python train.py --d_model=192 --vocab_size=615 --norm_eps=1e-05 --bias="all" --tie_embeddings=true --init_std_o=0.0066 --lr_head=0.0077 --warmup_steps=200 --schedule="wsd" --decay_shape="linear"
MLP neurons of a small language model. Each row is named by its layer, matrix (down: output weights) and neuron, and shows model dimensions 64-191. Each number is 500 + 40 x the weight over its row's rms, rounded and kept within 0 to 999. Numbers have three digits each.
Before each neuron's rows, "fires before" lists the tokens most often just after its 100 highest values on Wikipedia text that the model never trained on.

fires before: "-", "|", " |\n", ".", "\n"
L5.down1086:511565514428493573566510493447536435515502526504491479437569480559543538457490521434468503488494462460487515515518570495486428461502533521522546501517496524462486572517466550449503467467475488495553462444501469543440494457588555473428540542492550520509499413467487494452515492526428485492473531460432534504549513527504494563538517485479418532540535543503430460521518498584432511474467

fires before: "c", "g", "t", "as", "p", "v"
L5.down574:494514474525447538563552500462520535480449491497460521546458559545551511568521482497519564505497480459445498436520507520570410516454594406489426517556476416507513456502483496529493554486545535583456494534495434553496559565452490480531507536496530500460472557546595503419539515596477478475440436459467527467475495495507559531487595458536474531427494498486499522489518506459430476489537

fires before: "ear", "a", "p", "ard"
L5.down962:434495432501487502510456507495478532513482482531441493514487509533543524536567547537545493506516553516459568503425562546479496472559503533494460518500429493496519505486476469512508527506407535538522490540514493419527440502459535457458507481561571592439524484512503481489465552542430484510533554504471474557501519501568510515546458465472470459600494604461517447514463424580462503499442

fires before: "re", "r", "o", "u", "en", "iv"
L5.down45:526598579474487448438444468420515537484467509494535524479544435513450550538467505488473484465548473514485492449480442476467535485455499485472601537496546465495537532505558556486521531551473539452503543503510406545540503502450542501543528565481400437472527536482533462517471491520578431511432452493556501593546543564538492460429528554523475512512502467517510489450481451505453572418467

fires before: " ", "y", " of"
L5.down204:548477549467493491536521483542511459420547431495510516501470487547493429459498446548509501531492479428474465513484485466534508514558527480532577524508472520614513419479466486502543433492564532487499509540450476495483469505483539494484501550509452458517442496539427549481520521473464450535567463560548491527469541503524535590528470483527427459475475523390501466444530498523567497524480

fires before: " |", ",", "ia", "\n", "\n\n", " U"
L5.down164:533514542506579589549486514534466511487519504455515517511599519508495413440580597511487434527514511505530459460474557497443473542430478429472490529482548534414524519551477532474570518601508496510453441545530519521534539529509502485521488520413547472479503511587518381485487570490498549473530539488510497487519526560475559530499488507540537497486423502531498490484512496492460471492518

fires before: "t", "f", "v", "s", "c", "d"
L5.down689:574528433530403561468502458543477498560537479541539504567506494531460478479556518506481478471498493518512589487471494525495541477506531516484529510497436550572558456471400498396527464548539480455518472548467436508524520484469498453484568531605490564470519457516476523463461509568443464514585477507460576492487514543489465470479548517540550536533491521439484476464474511465507568439501

fires before: "u", "ap", "un", "an", "o", "ard"
L5.down419:500584444518486469534545459465507419528498543508562505420509499466519561461564514451543623430511477471494498422417566516512515498491488504493462453572520540528455479459504554477496474466486560512477471530430510557486497458501532534480531487457496546509528535406524484442518479466434481493460480537471577532524461563435607474514452498538450461534483475499505561556484542541548449535552

fires before: "an", "ol", "ou", "o", "ar", "rit"
L5.down130:438473555555553535504509511565442521525462412485501522510509529470469581481507478490517500475546496477531502516454502494554603538547583453530481483512485538451511503463488501547448558530542455543517501522499530444504479564438502458457518520481553609445438547549492517576567521493495450504491492509457453513509455427567491460525519532496461426497557482472542482535509505458473574487538

fires before: "ity", "at", "it", "ing", "y", "h"
L5.down619:506523473491506474469469484576527443501492533516479474527450528436503481491474505551479541519439530480499490512484505488441534482508466521477488524471545582550514498466460560456509510510616464454514476517497528458416508507454508492534496522531454475505453560508527427519554466505525516498472547494537437437503521573475528537534485448449458498422466526445553486526469552469528527465450

fires before: "ru", "u", "un", "p", "ov", "e"
L5.down1115:484496528486547543486549503527525425501510475441449427519512510484471450495492518465478515479515505527473538517515460459470528464555484428435536475493484563564442488496530554582486540506450523514515471508444485486422539516475462554456571553459525479444505496449560468522529522507635433605441479486463471486490494436488565480478610418532409547518494530536470496528528498419519415474514

fires before: "ions", "ed", "ion", "s", "ag"
L5.down1125:571504461462560479479539465564430495432494462522449479526546528490508509525529518448502493391458507509460495488574532520515495556442504514466524479517456465436434504522474526500500418612496519592474464482496524480407518526505436470483471571560514509546515519573569416495500492575467513443539516489511481527543500493537444509545441492525467503444529557488519532486548547442483538469496

fires before: " ", " the", "e", " a"
L5.down645:559514556436568486469503545473487517521468490444469506507477487576567488429554502562474498537421479585521471507484471492510448474506483476577508512472486513521583510492566461579572469466489436478519501464516498450610455456480472517496525466485467396495498485453495448554471416513442525509519412470490465523505531543482521512459400480547493522488436509516512517486535551477471483546577

fires before: "-", "\n\n", "\n", "|", " |"
L5.down433:552565584544582568524442506518485455502476492500437513528521496554490347487518504510545448516500531583477547520485552485523573524509545466468504475461439490487454530432430452471499469512524425526483523454508510448488475516483567446504509548504512405445539468523549503545580569544512425484429509517536498452502488486473472472560513555490503482537551500488501548470482509543522475530476

fires before: "s", "mer", "t", "v", "d", "st"
L5.down219:511504440485551484493548485539493527474511563575554440494484475502505544462474477516528470568561455490450510490515466514543497473429490515464542448501474469500461587505452508473478541587574547473488543436540396527446491506464459468543473493541511542489517469403543471537496467512488491414472497469537497422536502532467519456529482523517521476534488455539509510471453493482535645413477

fires before: "n", "an", "e", "ch", "ct"
L5.down555:438457465513523581533521559420508487526560454428477422522555578524526472514386541506492482528447519545476470506523469464468483437499493527445479495519448537535475423536532486546513481414505477453497611508496447542455522522527550525517509466523515464549445440406481522500549483499504484538512590513502568480506436519484475530511479474543392478612553491542470484507493500445505542487565

fires before: "o", "|---|---", "ust", "ag", "um", "iv"
L5.down446:512438495501508542476462477462451520510514518505594565445535475479524516489506483528532495476515530513507524472514551494560542485492480499446538424505500449528476515531545456450517477606526552510508537511407486510446514603547436510477438529472509524456487504572528497463491526448534514476514436502498564528487569474478530538514474473490477510452500447512504461520539399496514451521556

fires before: "l", ".", "ong", "th", "b"
L5.down361:454513518440550430468471426543567536482477537507523516474487553560538594566527508443496509469527480485569491521448544535547502458451500549525503562515501513518476527530538547519584407506476412541474498516448512433524524446515529548473475467505471474465463519548503476525498523529534467410453511540461432411501445490467532492524576482555474436554481513591515495525505564451444475558456

fires before: " ", ")", " D"
L5.down918:530504469478534514533499471519497432477568530449447500555540473504601580513590523445468466495474419476512560456523518461526456584508454465477469540466518458484523495493461556485478529503535507455505425529458439520548472452550544473461504497485587523510473486361535510456515513501593484521469501545449503542542530473504519390508513524445514526463501454536499541518483437499423486481463

fires before: " The", "\n\n", " A", " S", " In", " It"
L5.down64:518502560464516493484533434522541537501515467500459446552501585473496495458453525497523431549545454501470475516516496403451508567489454551499493413499531475509515465529406565446506508507523433517518493496472444498445559485483523426497517453572499568486453563470519462456517534527575556511457495521457494419505493501509550412501467514535505582565454509572477511531500453519448546458584

fires before: ",", "l", "ong", "th", "-"
L5.down225:553495555469510506472444482450563543451497479443529509536574528477546605487497432483511518493512461506477465513407494539500498497471507509560508551504461529485493408456534562438512481544446542445585505442504527446497525533440462535483477558519517425467458461584473462538485518504507446545427563483487510471490453515501548480527453459515554480535452434550481454528484545525555513439520

fires before: "o", "i", "n", "om"
L5.down701:504464432515523495569511483539512508549474445541525445437469444503465501515470429435502444467509574462429509478521465550522485455500450555466523492469506500505497402526470534530489507508538432476488429562477588549462571482455504480523518530490496528489466499445525498570545487484485416598435523532557481478513508503582463491546542486465415583599467531521500548509493572500509538544497

fires before: "|", "-"
L5.down945:526500504506528471500490494440517477527534470559497497505508550494482457541475552491436561499545355504487440496512556563521505464479561500468481514470494534514495492496395511479423516482418500566505523494553526560497431443422553510533541520528488522508508468548522403524441509490515491475537450497506517538533486549569509532489467455428456450575469530455475472432514529486569444509551

fires before: " ", " M", " P", " L"
L5.down530:512540494499498530500579470544481457484520420533497507483519504524554461518509542484528469545541570479526448481570450525450430461474499579466527521473530532452525481494509534559538565523508515493552432520458499523471420506501490553479439536440579479460570498542590479496508526526489467556487525506465527521452547490495470445514409423514507533463462507457546410483554404440503457474489

fires before: "y", " The", "ed", "ic", " S", " A"
L5.down37:483468540534483467493516505548529514520502532447530479433467470499506500445534464501483499526478456472507590502526550458482442546503462491475492512503480509573528528453455546483480516558534424481521534483542542441469511526424570506425534517533500555427520512526431526471525544464514501516514501450499442488499439460527520498567498374514470532450521464494499511447471455529515486456493

fires before: "st", "m", "n", "ch", "ri"
L5.down567:505561532454457487572493549480486407561570450497492515472495540561515503440475472571452504493490457424520531501477520448449464444596487505484493490490475594443506500430462452503475545519505458497495554563523479558469536514450497463494575551461415477542464496571493414498523533525453445513485538469551467436447546506510533434579458465525532554465414492513508485544495456497477502567476

fires before: " ", " of", "r", " D"
L5.down561:431563463543489508492504513503479527529521478541475517542444492540562548445461452535427470479490553507469467489464498549504500558608501484483447534412448475483489554507537552509545492562533494471450492496458430472411502514551462507543530450484588489439558577481488468501505487528503474498477497527525641545416570490519528515454503528478501510505584559522513504486445447510511542516497